config.yaml
n_head: 5
positions: "rope"
bias: "none"
init: "normal"
init_std_up: 0.0671
optimizer: "muon_variant"
beta1: 0.93
lr_head: 0.00449
grad_clip: 1.0
schedule: "wsd"
batch_tokens: [8192, 16384, 24576]
seq_len: 128
doc_mask: false
MLP neurons of a small language model. Each row is named by its layer, matrix (gate and up: input weights; down: output weights) and neuron, and shows model dimensions 0-127. Each number is 200 + 30 x the weight over its row's rms, rounded and kept within 0 to 999. A neuron's up and down rows have the sign that makes its largest values positive.
After each neuron's rows, "fires on" lists the tokens most often at its 100 highest values on Wikipedia text that the model never trained on; "fires after" lists the tokens most often just before its 100 highest values on Wikipedia text that the model never trained on.

L10.gate134,196,210,219,203,192,214,158,197,144,208,237,221,217,218,241,237,185,181,189,175,219,164,216,190,221,142,173,188,229,154,156,126,232,260,177,196,189,204,249,193,223,189,232,247,224,197,213,216,221,206,168,188,177,218,189,195,257,173,198,226,223,204,285,256,249,230,246,200,238,177,160,178,207,158,224,210,185,214,223,218,212,207,175,250,200,231,184,221,211,211,235,199,175,182,168,163,167,232,211,189,222,196,237,138,190,175,247,165,208,151,248,201,211,181,171,198,171,212,179,143,206,205,230,226,202,180,231,238
L10.up134,218,182,212,215,202,214,214,153,234,146,203,187,194,201,192,184,183,167,204,168,198,214,224,187,197,187,168,185,174,131,165,116,236,219,217,206,270,217,265,182,210,200,180,231,188,194,199,186,228,226,184,222,216,227,201,158,222,181,231,190,227,208,197,149,192,229,164,253,216,137,136,182,217,196,202,219,175,209,196,159,271,219,177,213,192,215,198,184,198,168,200,126,191,147,225,180,140,157,171,198,184,217,159,235,197,226,202,183,233,166,212,217,236,177,162,236,172,258,179,156,221,180,200,199,207,213,190,221
L10.down134,171,222,192,137,170,184,214,169,267,163,153,216,218,228,195,226,194,168,170,198,201,208,253,218,170,151,215,223,212,164,208,235,162,237,257,223,190,188,145,202,184,173,201,265,160,186,228,199,213,217,177,204,203,156,170,220,199,211,166,207,206,117,219,203,183,172,235,233,180,194,217,223,176,210,167,265,179,236,210,226,202,248,230,185,194,175,187,239,180,190,224,233,182,227,226,213,234,239,199,276,185,187,211,221,162,199,254,152,142,217,220,184,203,290,156,211,200,220,190,235,213,210,225,190,210,196,165,204
fires on: " ", "2", "1", " ("
fires after: " ", " May", " September", " January", " April", " August"

L6.gate42,178,177,169,194,132,233,159,296,170,233,236,177,231,205,173,198,179,167,258,167,182,204,168,206,180,189,203,200,195,188,171,252,196,251,215,235,190,224,201,182,220,225,187,230,192,180,225,236,214,213,158,163,204,252,241,177,292,162,190,231,144,159,269,205,197,205,245,194,222,210,234,203,237,211,225,174,187,193,204,229,161,265,201,178,129,204,169,205,185,201,196,202,220,241,175,168,179,227,194,185,169,169,226,196,253,224,222,209,169,196,214,208,245,211,240,245,203,213,173,223,171,154,240,207,173,198,212,170
L6.up42,209,162,195,198,172,187,208,210,181,199,204,188,230,164,257,179,182,160,204,175,137,196,97,205,284,102,178,156,167,209,214,157,154,170,174,217,216,176,195,180,172,174,253,153,159,193,204,213,140,177,239,197,211,216,161,208,279,204,225,209,195,243,215,217,189,146,197,212,224,232,181,247,208,243,150,261,203,203,185,172,228,183,187,246,203,206,241,141,211,172,196,212,198,194,207,235,223,194,186,213,194,220,201,174,200,168,184,170,156,184,225,237,186,205,212,271,149,187,212,236,232,181,187,181,228,199,201,208
L6.down42,196,208,115,219,175,194,178,203,221,200,182,195,164,182,182,170,205,85,241,205,195,168,166,183,219,135,193,200,184,209,219,147,195,184,232,196,199,170,151,160,179,214,189,207,219,156,168,192,204,205,213,192,231,117,202,172,193,232,220,198,184,231,201,158,222,214,221,241,174,194,272,208,271,192,233,218,174,220,203,224,180,206,201,211,163,145,199,242,245,185,206,238,182,210,237,207,263,215,167,179,200,200,110,240,224,230,234,201,208,208,170,221,199,184,183,247,237,172,202,251,220,187,177,159,180,218,218,240
fires on: "\n", "ing", " ("
fires after: "\n", " Dur", " ==", "Dur"

L6.gate43,192,196,223,211,151,213,100,214,211,190,229,157,223,203,196,184,179,165,171,226,190,154,179,115,189,177,188,189,170,172,173,173,199,128,193,199,222,184,204,173,196,169,223,217,161,224,212,183,202,183,247,149,197,243,147,196,219,200,200,205,236,201,221,222,170,135,186,178,191,215,182,147,222,228,217,155,172,146,211,242,193,187,199,194,219,202,210,188,209,179,249,225,163,175,228,228,143,189,203,177,240,222,189,227,214,221,207,225,108,164,150,193,212,193,188,157,191,186,168,230,221,224,176,203,248,216,230,229
L6.up43,224,162,191,210,218,247,186,221,261,187,208,198,235,210,154,179,180,204,231,200,203,185,164,228,205,259,215,186,162,152,254,233,250,187,209,203,274,217,178,186,168,131,176,186,261,178,169,187,225,142,219,188,160,203,176,269,234,177,205,221,182,174,223,214,211,262,185,228,217,166,200,252,239,211,195,195,213,183,160,238,230,182,200,238,108,179,205,200,193,174,194,226,153,189,233,209,217,243,180,246,232,241,188,152,221,205,178,227,197,208,183,227,195,196,179,197,192,215,219,237,183,202,212,161,211,203,227,247
L6.down43,227,166,172,168,152,182,198,200,212,249,191,197,185,197,153,168,210,153,217,213,178,216,183,221,228,203,245,239,207,211,213,250,136,209,201,247,182,182,229,165,184,178,212,182,234,189,211,241,161,231,183,227,185,163,253,210,267,230,206,214,217,197,231,221,151,199,181,207,125,217,166,210,166,207,192,205,199,167,184,186,222,206,201,207,176,172,180,213,198,174,213,244,213,220,221,173,215,189,182,217,119,201,185,182,191,184,160,195,164,256,225,206,184,181,173,178,216,250,168,240,144,106,221,153,196,238,239,246
fires on: "\n", "\"", " (", "==="
fires after: "\n", " (", " mi", " "

L7.gate75,164,166,192,158,195,193,213,208,233,169,173,224,181,190,175,182,202,182,220,223,235,142,184,206,180,212,129,182,195,149,239,209,255,174,240,230,233,223,174,170,187,214,205,186,239,233,181,219,211,231,183,234,159,240,185,150,236,155,181,193,286,183,147,180,172,185,176,190,148,207,207,200,181,239,191,224,182,173,186,181,167,177,255,189,223,205,178,219,192,202,179,207,232,153,196,170,252,190,243,165,220,190,222,212,181,241,215,199,167,192,234,199,193,209,180,234,193,225,222,280,165,224,156,145,204,169,139,180
L7.up75,189,190,185,183,238,173,170,232,226,218,161,224,202,223,206,292,214,204,135,195,194,173,170,163,161,254,166,190,227,168,237,183,236,220,208,133,262,167,264,155,177,168,189,199,181,221,212,244,260,219,200,212,134,178,197,198,164,225,227,167,164,219,196,219,151,195,177,242,198,247,237,200,194,237,174,210,182,240,222,187,192,230,183,178,165,246,170,196,221,153,262,195,202,171,202,206,206,180,208,260,193,257,170,156,194,192,208,222,201,228,163,210,210,215,175,174,179,214,222,207,219,199,206,168,187,174,166,241
L7.down75,218,190,195,226,205,116,226,186,214,207,180,186,176,238,272,204,216,168,222,145,199,204,173,222,224,196,221,206,199,183,191,219,224,204,195,174,135,169,205,272,147,198,167,200,142,224,203,242,244,231,227,251,210,98,171,200,191,235,184,214,172,228,228,232,164,152,203,191,228,155,150,216,220,174,214,224,203,232,142,200,165,233,238,194,178,247,229,211,162,239,186,182,220,234,206,192,195,170,187,214,244,203,197,141,219,158,202,223,201,201,202,185,193,203,194,205,230,189,152,182,243,190,188,242,182,188,213,197
fires on: "1", "0", "2", "3", " |"
fires after: "–", "-"

L10.gate141,238,212,216,153,180,241,178,211,205,233,225,233,205,234,232,189,256,254,210,196,235,189,184,205,186,169,229,190,178,230,227,241,192,177,209,183,211,217,181,222,166,198,205,193,244,234,162,231,235,138,215,246,216,213,216,160,163,140,191,197,189,218,207,220,208,200,222,177,153,226,186,153,213,223,209,153,197,158,225,239,210,240,192,182,198,240,196,221,191,172,158,182,223,177,224,198,156,240,238,159,151,160,188,238,215,217,219,208,193,219,230,158,261,185,177,176,176,185,242,225,197,157,189,264,211,227,209,199
L10.up141,232,203,189,136,150,178,217,164,192,191,190,221,147,178,179,209,176,160,204,182,214,168,188,214,226,159,240,218,174,189,217,251,215,201,215,199,149,211,218,235,198,201,224,187,211,240,212,204,168,193,200,203,204,182,187,165,222,193,176,227,198,201,127,204,175,159,180,180,201,219,169,140,199,208,199,175,169,215,224,152,188,172,178,248,164,256,209,183,219,169,189,168,181,205,272,203,174,216,189,218,253,181,252,222,217,211,226,181,242,214,210,259,267,158,234,246,198,248,261,170,140,155,180,178,203,219,166,187
L10.down141,180,140,207,195,194,157,166,229,215,210,252,203,178,217,193,164,216,229,210,205,227,228,283,176,205,189,197,218,212,220,130,220,173,151,210,169,194,198,226,197,204,205,153,218,250,220,151,214,211,207,213,221,206,200,207,169,149,261,189,170,234,220,213,202,188,204,202,183,152,246,219,152,211,203,209,188,187,209,223,204,129,231,240,152,211,186,260,201,234,191,178,202,171,171,204,199,223,141,183,244,171,173,207,196,224,194,138,177,214,193,197,246,266,170,233,229,217,200,133,253,194,202,244,206,214,186,159,162
fires on: "-", " "
fires after: "\n", " |", "-", "|"

L6.gate136,206,199,192,218,184,269,170,228,211,193,160,194,222,198,234,220,262,224,188,178,209,180,178,147,231,138,167,154,256,191,186,228,244,199,241,169,232,186,238,169,170,231,204,211,206,177,187,208,213,225,230,189,199,220,214,247,188,208,195,192,249,273,230,202,225,225,139,202,216,270,212,237,230,217,215,186,222,188,167,241,213,178,259,241,223,203,231,213,255,220,197,166,251,197,177,259,227,221,209,223,235,183,202,183,211,186,150,189,256,202,247,185,195,229,207,228,173,203,205,188,166,175,171,205,181,238,177,151
L6.up136,239,188,193,193,183,216,221,253,181,176,140,216,191,157,238,220,181,218,197,190,181,222,217,203,204,226,197,193,197,123,221,177,214,219,196,170,214,194,196,203,258,238,197,194,240,185,221,200,164,219,210,247,243,207,151,213,276,234,216,163,182,213,203,180,196,155,157,210,185,196,224,144,218,190,229,224,204,211,172,166,182,247,190,193,199,194,165,152,187,201,226,168,204,206,244,266,229,222,226,219,155,239,191,209,225,135,200,249,202,142,253,166,230,223,152,228,191,220,237,158,225,246,199,197,174,214,209,159
L6.down136,178,201,186,155,196,188,214,206,193,211,213,197,197,211,183,205,233,130,190,193,201,222,244,179,186,179,247,228,237,209,221,202,215,145,205,178,270,243,174,274,164,164,235,208,227,179,224,271,242,235,164,218,173,156,186,215,219,188,199,217,220,143,206,173,221,237,228,248,201,176,219,262,189,139,212,210,227,228,197,271,194,202,187,214,182,239,172,176,192,245,240,261,193,224,236,182,195,133,227,169,233,192,219,162,204,181,179,163,157,223,210,200,198,200,218,175,209,194,172,141,181,194,215,183,193,263,132,168
fires on: "0", "1", "\n", "known", "'", "up"
fires after: "–", "-", " (", " =", "un", " "

L5.gate84,224,213,194,267,209,178,180,182,144,146,196,239,157,185,189,186,194,235,199,147,204,193,224,211,239,221,204,194,202,220,220,220,290,183,178,230,236,224,214,170,168,192,188,167,181,213,170,147,170,169,168,196,208,175,255,181,234,152,253,167,206,185,201,194,220,226,165,151,247,192,244,244,170,203,216,195,209,202,181,243,190,179,187,226,185,178,215,137,213,182,234,185,225,194,187,169,157,225,193,188,255,150,213,203,243,209,203,255,187,212,209,235,260,230,173,219,183,176,134,152,161,194,137,211,209,192,206,203
L5.up84,202,186,235,171,165,231,151,213,168,186,195,254,221,160,215,185,181,188,243,157,192,188,240,214,169,202,231,214,280,171,182,187,178,214,273,240,192,185,251,237,221,151,214,173,226,198,175,199,211,140,142,228,168,167,178,193,167,201,228,172,208,166,235,183,207,180,196,217,232,232,222,227,211,195,223,214,201,177,246,200,185,154,282,185,170,204,245,171,222,197,198,149,234,151,213,196,181,183,200,200,164,214,193,165,200,229,241,192,146,251,224,171,200,159,201,217,208,219,195,188,166,165,210,201,220,197,217,246
L5.down84,199,213,177,154,247,231,196,235,234,182,197,200,209,190,243,184,206,217,189,164,196,232,233,211,197,180,216,145,182,139,202,200,189,246,216,154,183,183,245,186,176,175,190,154,181,242,238,188,232,235,235,262,251,258,183,217,149,215,212,179,203,165,238,218,186,205,187,207,203,188,229,205,203,205,238,176,212,231,156,146,202,197,196,204,213,199,214,233,187,162,129,180,177,201,245,214,222,183,198,198,227,214,204,166,171,213,177,201,200,225,205,203,192,214,207,163,291,160,183,185,278,202,234,201,208,184,233,219
fires on: "0", "1", "5", "8", "9", "6"
fires after: "9", "0", "6", "2"

L5.gate187,246,170,190,175,194,239,215,234,273,233,222,159,157,165,178,171,215,200,184,225,228,268,170,168,155,190,183,192,162,155,237,178,190,225,199,222,182,200,212,163,225,218,207,201,168,218,104,242,208,218,242,171,188,215,182,191,256,156,193,245,209,243,169,199,239,160,212,192,205,194,196,225,193,232,170,138,176,159,223,178,186,213,172,178,167,250,167,184,139,167,178,190,207,206,177,194,129,226,222,213,241,209,169,213,181,183,218,233,140,182,196,174,208,194,210,205,177,204,173,260,211,186,188,230,255,197,206,216
L5.up187,230,208,212,143,186,212,182,209,192,175,187,182,230,221,205,201,211,226,176,216,157,193,157,163,141,207,176,212,185,175,220,189,214,166,208,228,147,162,109,215,139,123,206,217,155,201,170,176,200,165,216,214,215,206,198,198,199,191,188,243,197,170,236,228,169,212,206,171,242,191,189,226,194,186,137,194,173,193,270,209,193,220,196,189,184,179,214,249,269,208,171,224,211,196,229,194,165,210,233,235,167,201,205,242,269,164,169,161,215,220,235,187,171,231,192,266,220,207,171,196,177,182,173,173,160,227,210,214
L5.down187,182,201,186,211,140,172,187,163,157,222,194,188,195,201,170,154,232,183,249,192,198,225,170,222,150,170,185,214,170,208,187,219,117,139,241,205,232,244,165,199,173,174,193,227,214,240,221,145,195,142,177,196,182,183,178,196,236,172,149,189,270,230,200,210,200,165,212,161,191,242,225,184,176,229,184,161,165,221,225,195,242,195,193,141,210,174,221,212,158,188,181,132,196,171,186,205,237,156,189,160,249,178,162,238,187,145,234,205,190,152,174,242,188,213,191,219,196,205,188,200,204,253,197,209,151,212,192,206
fires on: "=", "-", "\n", " in"
fires after: "\n"

L10.gate173,190,217,271,190,210,207,193,223,227,224,214,218,230,225,218,177,190,249,148,202,263,209,188,228,172,197,200,176,204,191,228,145,240,195,175,214,187,263,183,200,168,208,205,193,183,181,254,150,234,247,216,248,154,168,159,207,245,186,174,159,173,185,195,189,226,236,242,180,179,257,245,158,212,140,194,199,212,189,178,200,219,248,191,205,180,196,202,259,257,165,189,237,195,204,180,156,208,234,200,273,189,132,187,196,197,195,208,206,206,214,245,187,173,241,200,219,112,181,237,169,218,199,223,167,171,175,153,196
L10.up173,187,213,138,205,179,226,126,210,213,204,189,187,195,241,231,222,167,241,219,224,201,166,195,145,209,191,169,202,220,163,193,212,231,261,263,201,231,194,208,198,166,160,184,163,194,199,185,234,194,205,212,227,194,184,181,236,149,172,166,191,207,191,235,242,213,198,185,173,233,221,234,144,213,231,197,199,201,162,205,247,220,223,184,177,148,186,249,208,183,166,207,237,186,255,190,229,180,164,155,211,211,215,230,190,141,185,223,193,281,159,234,220,233,231,208,231,189,190,166,186,203,229,181,236,216,132,201,186
L10.down173,184,156,204,211,204,196,230,172,198,154,180,145,177,190,188,144,149,217,219,168,171,177,161,200,223,204,223,224,155,151,180,221,171,146,206,223,168,204,145,195,203,201,195,213,179,193,213,194,223,217,196,182,251,155,178,172,181,208,224,191,184,191,159,242,137,159,183,220,193,168,177,268,187,184,194,250,203,246,257,183,195,182,159,140,220,209,113,180,221,220,176,198,210,222,192,164,235,209,199,169,207,204,173,201,222,225,198,211,196,210,188,170,145,210,208,214,177,215,243,145,236,205,226,140,219,246,176,267
fires on: " of", "3", "1", "2"
fires after: " one", " (", " ", "9", "°"

L10.gate142,142,190,192,249,178,285,213,183,226,222,179,216,206,251,158,209,158,150,197,223,196,194,193,177,229,148,183,187,196,219,199,194,216,198,207,257,190,261,242,183,157,201,220,225,139,192,160,174,221,224,184,195,169,221,192,156,229,220,254,137,200,240,190,210,176,183,167,155,147,195,249,147,208,184,248,205,171,188,246,197,257,177,128,212,193,220,198,192,203,147,182,249,187,232,197,192,183,198,193,200,203,227,208,196,202,148,147,210,188,184,198,293,166,222,200,205,201,202,193,170,234,236,231,153,238,200,177,267
L10.up142,203,193,234,222,220,259,215,144,220,267,183,210,230,185,171,183,201,204,198,225,250,190,217,209,257,199,212,138,225,205,167,171,200,242,253,251,189,172,231,190,208,166,208,211,216,223,205,189,217,179,236,176,172,191,190,194,172,228,240,193,175,242,167,214,216,227,181,177,190,241,185,239,191,202,224,143,189,137,160,202,217,147,252,204,125,186,217,198,162,217,187,153,230,146,186,177,180,211,228,185,217,151,170,210,173,221,217,159,160,223,154,247,206,196,225,216,144,208,232,175,162,196,189,235,142,181,192,157
L10.down142,222,238,169,215,185,145,181,194,182,213,259,136,168,204,203,199,207,241,215,146,159,177,237,221,213,197,187,205,224,204,205,180,194,217,184,181,181,259,173,212,216,192,156,183,244,223,195,167,187,260,201,168,173,183,233,215,207,171,197,193,208,214,188,210,195,189,201,261,185,221,184,194,203,243,219,241,196,188,183,187,176,197,154,181,262,176,136,206,167,226,236,222,246,168,208,170,193,160,191,167,189,235,160,227,221,211,157,175,210,240,249,218,205,197,161,162,246,244,232,166,295,174,215,213,169,209,241,197
fires on: "8", "9", "1", "0", "7", "2"
fires after: "1", "9", "–", "0", "8", " "

L5.gate172,203,209,214,221,178,175,180,178,173,236,194,267,173,196,192,160,250,261,244,198,184,234,199,160,258,209,164,197,208,183,209,225,190,239,245,232,194,269,181,218,201,193,189,197,220,237,253,204,227,211,199,200,227,238,183,194,228,211,172,206,261,149,192,197,223,167,171,214,203,243,178,208,240,222,197,156,177,183,200,214,185,224,217,236,228,193,181,174,223,205,175,188,165,212,219,207,182,215,193,178,141,159,222,227,189,237,165,165,161,165,243,196,212,164,226,223,192,265,158,209,194,201,238,222,211,250,153,212
L5.up172,159,208,184,207,151,236,203,197,212,224,203,215,179,249,225,208,219,221,176,224,136,194,189,225,179,191,167,172,205,201,177,143,223,191,190,234,186,253,164,195,196,221,225,137,150,207,218,214,186,202,254,233,272,211,207,229,205,214,124,215,205,196,207,219,191,166,208,173,222,219,182,185,181,254,177,223,190,248,187,236,204,230,215,213,237,196,218,209,191,219,161,186,184,219,232,209,196,194,210,244,170,250,179,182,210,251,226,147,166,219,197,167,174,199,163,157,219,239,141,233,174,190,192,255,209,198,241,178
L5.down172,188,204,198,148,230,157,177,172,185,198,207,189,201,241,275,175,182,176,209,176,167,190,160,173,193,223,161,203,150,181,179,207,225,159,216,221,194,213,190,236,230,198,230,188,180,238,190,211,192,228,179,199,226,243,182,194,236,163,218,253,193,232,196,207,226,104,214,193,228,221,182,230,201,237,200,180,229,231,126,278,209,165,212,266,166,211,156,168,219,219,192,276,154,271,187,218,216,215,209,208,129,232,184,233,211,232,212,200,217,151,264,220,175,202,177,224,150,186,170,180,209,213,182,224,213,194,179,203
fires on: "0", "li", "c", "no"
fires after: " ", " (", " (−", "-"

L10.gate195,235,175,224,153,178,222,218,191,170,256,197,181,199,196,174,231,187,247,212,213,199,200,153,161,213,234,177,194,213,199,203,173,203,168,222,226,151,210,181,195,189,246,243,240,223,166,173,232,188,184,201,233,193,206,222,167,214,172,240,189,258,176,225,197,244,157,201,211,193,223,193,139,223,228,223,233,192,223,197,179,236,240,135,140,228,219,206,221,240,191,144,214,165,161,187,236,159,243,222,177,175,190,231,197,254,286,172,182,218,217,207,248,213,201,161,233,190,214,182,163,214,214,189,216,164,88,149,186
L10.up195,143,215,190,161,180,233,227,170,212,206,194,195,185,243,156,192,146,163,222,202,170,181,216,214,172,181,213,183,152,181,233,162,271,234,168,219,198,203,178,172,218,248,202,175,220,220,209,186,162,199,192,186,209,139,192,207,232,242,148,241,207,245,187,214,216,204,192,228,230,242,191,219,182,161,217,206,213,195,220,131,208,209,174,200,137,231,233,165,149,227,231,197,171,196,228,147,177,199,189,186,191,179,182,242,198,233,197,202,215,157,272,266,230,133,230,172,197,236,178,194,157,253,255,189,158,202,215,208
L10.down195,192,223,153,207,134,180,249,203,189,188,179,242,256,222,249,179,188,178,173,163,194,235,257,158,177,164,237,236,236,148,206,193,222,139,233,247,202,203,179,240,194,219,187,188,193,220,214,222,254,186,179,230,250,129,182,233,223,177,176,195,226,201,205,182,201,147,226,213,190,242,170,189,191,147,180,212,162,234,199,185,208,202,167,185,179,171,227,178,146,125,235,253,208,239,196,201,207,211,166,210,197,165,255,214,147,145,190,186,184,178,185,205,234,146,198,195,195,215,189,187,187,176,154,159,132,247,198,243
fires on: "2", " ", "1"
fires after: " ", "2", "born", " January"

L6.gate217,188,159,208,215,182,169,209,185,222,199,192,267,174,120,183,163,207,167,199,218,213,232,179,201,214,241,241,188,192,208,203,250,203,126,199,245,253,194,248,206,187,248,215,222,259,252,215,230,173,213,214,181,135,177,253,210,234,202,205,192,142,268,173,190,252,163,192,195,207,169,186,190,203,237,204,187,180,183,244,163,220,182,174,116,202,174,214,170,220,204,205,202,210,187,177,223,209,262,137,221,199,151,198,219,209,177,196,144,226,156,246,245,199,229,170,151,207,236,211,213,162,192,161,196,176,227,217,240
L6.up217,164,178,145,225,237,170,142,191,176,204,169,196,200,241,176,187,153,168,204,231,175,206,191,190,207,182,120,217,159,191,215,162,171,234,169,209,245,182,264,191,184,198,192,235,204,206,173,211,217,200,202,260,127,188,242,189,235,214,160,169,169,232,189,176,181,219,240,210,259,254,161,165,220,174,198,200,187,191,201,133,208,215,260,192,226,218,226,164,212,168,224,213,191,215,171,236,180,210,201,178,179,216,156,206,233,220,245,262,182,223,169,164,198,196,190,153,212,179,221,188,192,201,208,256,226,179,163,220
L6.down217,184,121,146,213,215,86,185,170,178,140,234,196,235,181,185,205,213,273,228,179,249,232,233,185,156,217,205,148,151,247,184,206,139,187,242,202,196,165,196,183,256,206,200,177,151,186,210,258,210,238,210,175,167,250,178,190,144,198,194,177,206,188,163,169,189,203,211,200,203,191,203,189,173,196,175,159,213,215,177,214,188,128,267,184,239,252,176,208,180,190,171,257,205,166,188,161,218,233,178,218,221,218,237,187,251,223,227,236,210,218,202,176,164,194,168,229,181,190,189,198,222,223,214,169,218,200,215,156
fires on: " |", "-", "nd", ";", "w"
fires after: " ", "1", "2", "3", "-"

L5.gate312,217,166,158,188,139,231,155,231,182,243,204,183,164,250,171,140,216,193,190,175,200,238,177,232,137,123,170,164,182,178,195,218,174,172,261,194,233,210,196,218,207,176,209,193,159,198,150,166,226,241,183,171,147,180,212,230,233,164,173,227,219,203,198,184,192,206,216,224,191,187,171,281,252,224,133,117,150,214,215,224,184,225,184,178,213,252,217,226,188,160,203,225,186,189,188,200,212,220,198,227,194,221,200,178,189,226,149,219,229,190,177,244,196,205,192,203,224,202,195,197,187,144,251,198,197,185,171,215
L5.up312,237,203,203,230,238,170,183,166,241,143,209,191,189,288,194,139,149,167,199,197,165,196,210,198,206,145,192,214,155,214,188,206,200,205,246,185,204,231,217,215,243,162,190,184,178,212,212,212,198,220,165,247,232,144,217,228,228,208,250,221,242,224,291,243,197,183,240,257,194,178,204,215,207,229,187,212,221,196,238,232,186,202,214,197,226,196,249,172,220,144,238,159,219,166,239,189,187,202,221,150,191,197,190,243,219,197,154,202,208,186,124,221,191,202,195,244,226,173,224,207,230,193,222,182,240,257,205,209
L5.down312,241,199,200,204,200,179,172,222,184,181,206,194,159,226,196,212,166,135,209,210,177,193,193,166,192,225,240,243,188,249,192,193,181,128,188,200,186,202,223,218,191,218,178,191,184,217,203,197,153,226,227,195,201,27,231,175,250,237,226,213,183,216,198,253,184,128,203,189,207,213,229,198,153,198,214,182,195,179,179,209,225,204,196,177,172,192,208,201,214,160,174,157,228,235,182,201,226,216,178,135,144,192,181,160,231,210,212,133,223,193,205,183,240,200,160,212,201,194,230,186,191,153,151,211,216,174,205,228
fires on: " a", " the", " his", "===", " their", " its"
fires after: " in", " for", " on", "\n", " In", " to"

L5.gate293,191,198,146,223,242,178,187,192,193,181,194,188,180,266,168,189,187,204,156,146,228,162,205,182,195,196,214,168,213,193,254,261,212,197,242,231,204,187,176,230,221,270,199,226,238,197,191,238,169,174,169,249,194,177,229,205,186,214,177,193,175,169,193,202,166,237,189,172,185,206,198,170,209,161,213,150,185,145,230,211,152,185,202,231,171,191,238,192,244,267,207,202,219,244,153,237,213,153,219,165,162,178,227,166,248,194,160,254,250,174,161,184,189,211,224,268,182,235,177,213,173,211,148,186,195,265,186,191
L5.up293,201,167,227,168,216,193,196,243,149,208,187,266,262,230,189,158,144,219,195,211,164,148,170,223,120,201,171,196,167,222,245,192,197,218,256,176,179,204,261,219,172,217,231,221,200,215,204,200,175,158,200,181,233,199,201,172,174,144,190,251,220,199,215,157,228,184,235,128,204,171,289,204,213,185,157,234,220,233,152,215,165,214,142,161,180,209,224,253,182,246,204,201,173,204,190,232,185,187,202,213,184,226,241,247,251,195,160,227,226,184,186,184,159,208,206,239,182,163,209,233,207,215,200,201,185,198,230,218
L5.down293,188,221,233,162,207,189,202,185,195,226,273,243,191,201,221,206,197,220,211,199,192,238,183,202,237,220,201,196,204,167,206,118,168,158,159,169,202,190,229,178,152,136,223,176,167,202,174,184,229,195,186,227,158,195,176,211,223,186,158,209,202,194,215,196,229,207,186,231,198,175,162,230,205,143,206,225,190,231,150,183,193,205,280,165,169,225,236,177,204,221,213,260,157,167,200,223,263,209,222,227,225,231,154,241,180,232,223,237,165,159,239,207,195,220,168,180,205,94,227,219,237,198,211,209,240,205,226,195
fires on: "4", "9", "5", ":", "3", "0"
fires after: "9", "8", "in", " Built"

L10.gate131,191,166,227,212,176,270,175,133,230,179,210,226,230,214,199,180,225,190,226,172,191,235,176,213,246,211,219,185,228,239,221,227,180,156,268,270,164,235,178,189,173,203,212,203,256,214,158,151,203,238,188,158,215,181,237,256,215,196,197,185,218,224,202,233,181,254,206,219,240,209,181,180,194,200,177,168,154,147,230,125,183,171,222,236,174,144,174,245,186,185,221,172,270,202,186,255,215,187,223,159,160,183,172,182,244,203,201,181,169,197,176,196,202,148,255,205,233,222,201,233,210,205,134,205,193,212,185,198
L10.up131,178,189,182,230,239,233,181,202,169,204,177,207,248,275,195,225,235,199,124,216,214,210,188,196,215,208,206,207,247,197,204,193,235,234,247,211,254,134,167,138,202,150,194,134,270,220,233,230,227,194,244,208,239,158,199,210,264,204,228,157,203,218,209,181,210,168,230,200,216,191,166,183,215,170,152,254,237,165,182,221,195,219,224,195,217,189,153,223,237,181,220,196,239,166,206,187,187,222,265,193,138,183,212,162,219,214,190,216,214,196,188,161,256,157,192,159,191,190,210,162,176,199,164,194,201,194,192,179
L10.down131,176,199,208,193,228,198,199,239,189,185,262,162,231,261,191,222,233,238,180,174,178,200,155,204,200,170,195,209,187,216,169,182,181,207,215,194,206,212,198,203,200,176,190,150,189,206,273,193,136,255,197,172,146,273,188,207,172,149,210,244,174,180,169,243,188,178,211,202,186,231,204,194,212,185,190,209,174,172,209,181,219,154,227,190,195,157,163,142,195,170,190,224,217,246,195,177,214,178,177,95,181,181,181,175,244,165,226,198,232,208,176,238,253,159,224,204,228,160,190,210,260,158,207,264,174,191,232,166
fires on: "s", ".", "e"
fires after: " ", "-", " U"